config = dict(
    n_layer=8,
    d_model=640,
    n_kv_head=1,
    activation='swiglu',
    norm_eps=1e-06,
    positions='rope',
    bias='none',
    decay_fraction=0.828,
    seq_len=1024,
)
MLP neurons of a small language model. Each row is named by its layer, matrix (gate and up: input weights) and neuron, and shows model dimensions 304-431. Each number is 128 + 32 x the weight over its row's rms, rounded and kept within 0 to 255. Numbers have three digits each. A neuron's up and down rows have the sign that makes its largest values positive.
Before each neuron's rows, "fires after" lists the tokens most often just before its 100 highest values on Wikipedia text that the model never trained on.

fires after: " a", " an"
L5.gate378:086169136149102200171117136101136173118149100119143140126115092123181167200129109116139124115107103113119132101059134137067148135198147115139102160089133164163133177145105175120085123147143187109112171083098173075193109123099130073136143107126155168105144123076158112189186150155057113056112099077085132096134147130127166067083077184164126158111136149162085150092144145163146134210090
L5.up378:124137121128122189146072149141116041167106120115160138171108079203091138095097152186153154107118171160175100148120100164191125146160156115082130126186130077140055127153142086161151151136079103188123115096083172165157141122070129109098163115112091143119172102106125116170155096075154133104100159153168108130160136063165084104092143170190099150112130118159094160165134079152070065062150

fires after: " a", " A", " first", " two", " I"
L5.gate1665:103188097142096130148131075088120081111173112150138165099122113073174108150080172131103104116153075073167125170067156146174174151182132162151097143118142114146112147105108136174109107131152192121134100182156124092079091105106119191136175097110191103075108141082116094136154108133186116128145170134145141105077149150074122113149114128109128189129088115155129128097088087078111124144092
L5.up1665:133108135165165148138085101194129130157075116086115136071114148157152108146127130102111155123113128085154103138072098166104132115135146089178129127166103154175086152102149123127158113101126114148059100141095109142106197112134154135085131123170109111102189107090115149067102090157122100064106082137145068101121080122094150212142127141186130124088100137152176116098171104113117133106071

fires after: "\n", " /", "'\n", "|", "1", "3"
L5.gate16:117162151137168103140113150125139125101102070089108154172130045165055085123136134143145134136100125104137103134082079132133125142113121082110115175112072138181120137129150082146135103140145151157152140142079128088137125095000146086082163126117164115137115119074105124182104093153102056134105101115128138122160140113214105150181093109115165130128116115076147186188160116123117067097103
L5.up16:115181145144122129137114103083174136109114128167150163116131178176143135151131103123125128153042180137129189095194154141088113148105180143189142148158057128165168184119166078156209172184149124118138187093143113180135131110101057141119100108076200079102106153167166128129108134081156109146163132091138088142128102112122079161129106070168150132059088095166129175145153197181144145094187

fires after: ",", " to", ".", ":"
L5.gate1098:139129160169116146083130126121150142158139115127157118154149108136110155077170160119172109149135196182149137141165113120100106110091168161071128137159126122133109108152103122123075118128078114098169138094109123150142127114162135145199113114078142140164155156072116111149119116210148122162124122181106134194185119108063162104191130162119139167095216085131137161143094196123088131119146
L5.up1098:117203141132066109079125157072132149110217157112198167111116094106051108193130173086134089080172183131072141086204126083148103191176105103075086116127136110100153130137101111142138112188091108162127121087066134190193135125106103160137168161122108122140117126170158105141184136065075091132068075153154123121110131113148095104118144122136179104173114177122099186147091091137145117181121

fires after: " ", " (", " |\n"
L5.gate426:135127122190092099124158118128079114069123116073152153109157083140154089132103107082170144119157223120135131143137105133181141101127092121129067111147111124144125126095114146084170087162182096084161128145078105129093076098113119137119164142078085150206104087120148154126116132139118148115176146072083114076127173153161107153100063100223214078146119169093113126164103112110077124129119
L5.up426:069199157204152096117151099164141157177113143131159122122139163146139094117109118124144081128140157144119108114120151094182140090153139153149141090181152154159126100095117128114172184107147121116138080132106106133163100125115069148153054127130187090093125142126124183120111085184159173159136136076166123136125148108105117125176106093127154089062114112166102141050114108097182178146100

fires after: " in", " In", "In"
L5.gate1409:139086083139159139098092118101136130100135122159112136107142099197152123136108082088073106158113125116190165186123146126095173160180169173067042148146095110094178127111086184119183153099175131121125163081138118173144154086124187129171142057049154165139153247173115151198110146137140109143144076138125140169116168136144073180144154117155172103121123139151127176115141122161173108152138
L5.up1409:145123118125056137186168163098092166140148110083128127125173110096165096123093152130097137139120125103151127159062123135149115157157066114083075142119122154123105145148138190187090133108153163124092139101083100155150175115167140158134130078104073120117113107118069102092112196068105110143132114171180120143103125161169097175152140127112149124134122169117135124094143124144136120181067

fires after: " ", "----\n", ".", " Norway", " International", " Russian"
L5.gate1659:129080199129153083146161101105121149180110135135085127150066142182125126091116130074073157097100117057120158134141162108183118081093166125112105035081112163160158071110177125076119097175160158120152131124123140152091153096153166100155119148108152163137113133086118160205089122122159153140167107116137106127180125075142104143133152144118118089084205105134102128123122179100126172115159
L5.up1659:073130151123157117158101117150142153172160159132134141116132099165115086187175137080127135102145126154108138095164081124143136108058099120100126121137094133160081179141137136125176107163143106164166139132132062117169159203066086145101160147099120133112131086101185127068130139100148163100081130164090083153143110142140132121106112160175112130092096119101206135133158089148103165141027

fires after: " in", " In", "In"
L5.gate643:127103163119123102107117212111075065148131156140117131162186133142136087135129103138171125130114165170162155143112115140086140125123159131143080098149133149114108165166102192144139103108151153123152172075107072142127140111087146125164113153114184117106104120130112151199145116086077083079143163150140155081126138126117129183139108161074130079092094170178078085125106142119077139143104
L5.up643:081154147153202114094106190141152151117152104153160096100118108111171149145147139081059142189089107109175130136208075118074115225140134125097076138119121108151159134144138119154111189069110061117107133194163174156134124119067101120093164105165127175171116140129125128147143133069139088097206110143120185114119131132148139155165130099098161157105071113131141133122065142163095172202165

fires after: " the", " his", " a"
L5.gate1418:090114200198130161086116152077036104092155112173167083122139180141140131133147139100150090090153174087078105177134090098107149117185142139080121086179185122105134138117120138156161121125112182089179137126158123189092101108075103140121059126130135157106094111105115133120132131139111057139120087104137125110120200084113137136156109069144178130092136109136161114156116081128106115158070
L5.up1418:141170112077146162115082155143106125146112116097090120140133109143050148171085135109135145097127127118110150122128147102112170123170136114151164137137171093098147182139132112128119151113107120084141130106098150147157044133074125120147101104136172177151109087156118129203178145097127154121097156105192178124090124185118148083124078101075121109076135118170105081168160144117118114140126

fires after: ",", " (", "),", "present"
L5.gate1626:107153122187063158127107103184140140107170111129104133119124096106153115139100149100142082096111110085158134178169179096105136095167113118102146155077127128164123184154130165174138143120189150154140119138140062149103137129193128105106133126152140148148072159094129128102039085051107150194160125081092124136169148089129176093152081162150131106140094202142157080103090130158109117118155
L5.up1626:138108209170114148095094146137161072161073158109151079138082074142102157142190094109174071135148068129099177143155093190114165115161081107082125105100193101121188080156106132160172162074143146138178148190122097138114165120083133125127106080184065175195164050134100102125184171129109077145137080165115164104101087138137087200133206131107162120121175123126138091091076120153148109143102

fires after: " in", " of", " and", " to", " from"
L5.gate1407:159129141178150143094101125195059172110134132145101126194111182094140154093119120096085121128084117056124061170158080097107084157088233145111106122137111112092196162159134149123079162144174155163137066106124113151113134116138112128091187081189127218143111140127121145183147161101100128114165138103094138134135120097161116132098125092160171067162113183144139121118104123155083130185143
L5.up1407:070165171084167076153087074136101193165124094126145123084127115152176141144129149133089183157101101077124184102113167108118115137137161144149143211129151169098142091114153162121120076163165123171122103139105097132170139182087098088096144087079065128167108143130161168180106108113164120160154128103155127093126104118115120126114087146164092077169153130111132110096152162199133147075132

fires after: " ", "–", ",", " to", " or"
L5.gate1018:084133165161078098067149109125136163090106138157158177144134156146159116111134150066079067124152094121085076136135133158114154139173107194112052068143081131104106144042143200150123084090192137163109132121147082089112156086098107129126117174119110113130136139117106137108096073204106122138173117094102069096157117082126137105164149129133131126145052149114212115119098143059152110128086
L5.up1018:128152102151141130143163172153069110177108138107116083126199114138143099156130115138119088132082082106151164131039162055174151131080124139144113082099094102123129123138172107149058135114096132129127153110064133116127171139142141162141139168167141137109147165161129152080123056091111101146131117175212109157109142099134139116086090195127110161163114067126129161177180100106155096112125

fires after: ",", " |"
L5.gate1149:125070122197059147102075128098228179149132085168154156177114119095136223138121111137143068108124087124122100136114138165128169178066194155125111115093140098113149117160070172129133116113133153094123143082147097135100149072076115079131153127131161107195179066140086152151046159138144155162125134142149190065110154093111113091157086103114142194145208128188112094125060150093161077126095
L5.up1149:174109147118113147120107104135139123131117127145143091089140129105165131111062136157126131116133075139144119180105095147189128121168116094137109062081093064173123089089109112116144145183130053113153108055072129079147120169144092108141128058146109153159042105064170141170171169194167101084132109141162207125124115137120095128160095075099140086154167121097080111152139135138108092160083

fires after: " on", " was", " |", " ("
L5.gate548:095165166119144141127147143134183135137120149151122130137133119141124173217151097175102097112102121084152136147108197106087120087106120133173156166172094096115053160112085105122125188160145158128173142186166133096115143186195133135167153140089107100065083154058094095161114142147119162145199152077129138112151110141125118093110134154174123118131123084192146135056176127162165187155122
L5.up548:078108159125095090153132134085129130133167140137132144151125115113101121145125060127061133179106176127127189102172167075135079140200080120160161118152156150110128161148159137180150115154181178126147119159100146085085164123148172107131157150100182075069052118156095098120135123105121153118158082100173077111117085116086115182179168130163190094171153175150170215109121130143160144102141

fires after: " a", " an", "1", "\n"
L5.gate145:153134141098127124074144101105134098099163100153098161059101103095128165110139171165106125182101089067115103129076155164150160105171152152149127162140133159120112121165118139117143105157100158153121105127166139152095125075090106089156135121166191114157124104098181150137159159081163039127144090150108147134160114083117133090178140192131108194057146136136156073162136165090144121098076
L5.up145:161129079107156170121199062144098092116164147142095193134121086076122204121037138087156146164108098147117176146110138088197161117141114113107109149143088134163102147096138142152134073137083129086135158142176158138115161088123120150098108167088098123176153128068183144114137127147128087128128143129136079147133122199158186165100165139176086145165159156231178083122115123097135123135135

fires after: "==", "==="
L5.gate669:133168141144154115148142104091142148132117107154205163085082140189183125126117131146155112070138078135129154198149121109134147128136140081062135133191098116199143120191132126162135141126149093152159147109102121160134122100113116105123128115149116117113152152153160133163120094107131137133158119052073104097164152108206146100166083148154141174087134115151144126140162149140198136122124
L5.up669:118136098103140085152121153111101159204143141137087131096075127092090094121090109069122103125117138184088159102171177088143181135116118130106165128091130124154164147163144096177128145105182181134132125164118162110146131093173087160157134107172125136134143183107173164131082125097114165143122141036168139128134134111130165128192110173130125165087146126112115118123095119136157126157144

fires after: "|", "==", " re", " self", " c", " sc"
L5.gate1656:094124105107130115164132169116152131144133162184090106178134118108145159128133067121100136137129165137142165084147147090133122125147157182112149155140095082150114120155153054176130056144137181114131088091193122119107138094121102102154140135039144148071137084105082117114097109149136166120125005097157150088145144151042100173094139130123144134066060127156144153135167169119137146112173
L5.up1656:142109078132150113128144141140141118130163107137112205096095109160130108095113089129095105114147189140115128114107173162098142077157130139122108100179128157148115094145096119127147158122188122136102131138152139129155172172134096113054170153114095123122156177176159075125121123095152108118183166124139079105127119196091205153150137128172143114125081141121125132154136113121135063133094

fires after: ".", " and", ",", " but", ";"
L5.gate658:090080223148139127120105070137140072116119128109170080154099138138095171102230130080140127141124065116054123140195125117086169100124125109135142125110130155138173088115132139135138121152133091131145090112103068154139165152121091131162131132160113164166130149129139172140145151069088097098142089128051164146169075099124126141124100152109119101105213146214156106137109150112138073146025
L5.up658:120158128181120137133114091169127139142193169132147144158124148135126071111141094114147085048162159141147136152078164123059119169164182092122205155150170149181160139133105123150120167109133179108118174167108148144057110103159176129103164099120117111139054155095123141101113124075095146147132121155090084113151149139097234103078091065123173161151130131148111082117091133095158156115136

fires after: " in", " of", " the", ","
L5.gate1220:136182175122110142156109122134128152100080086113086079115133138117121124157153114088153156140090108070138078178130084168089138135157147122125086090073089066145181161122159154122147161095172125100153093106127078116108155097083077144154164082127130138110128119146102176156106144089080139103127131057124154163134099095172139048148104148136137117145155194127129155100141127137123130145129
L5.up1220:139102178147031171109132116090143136172117140137153166165166150145102097135059143100116163121131156168158197132087101106095191112130128152130163144132108131158103163098126106064101128144067060131099167086114144062148083117125143094085159116155140128045191182168111104115126108119057112095099096112097161095181134168192086172149080128124137139075116113103117125147064119177135117098075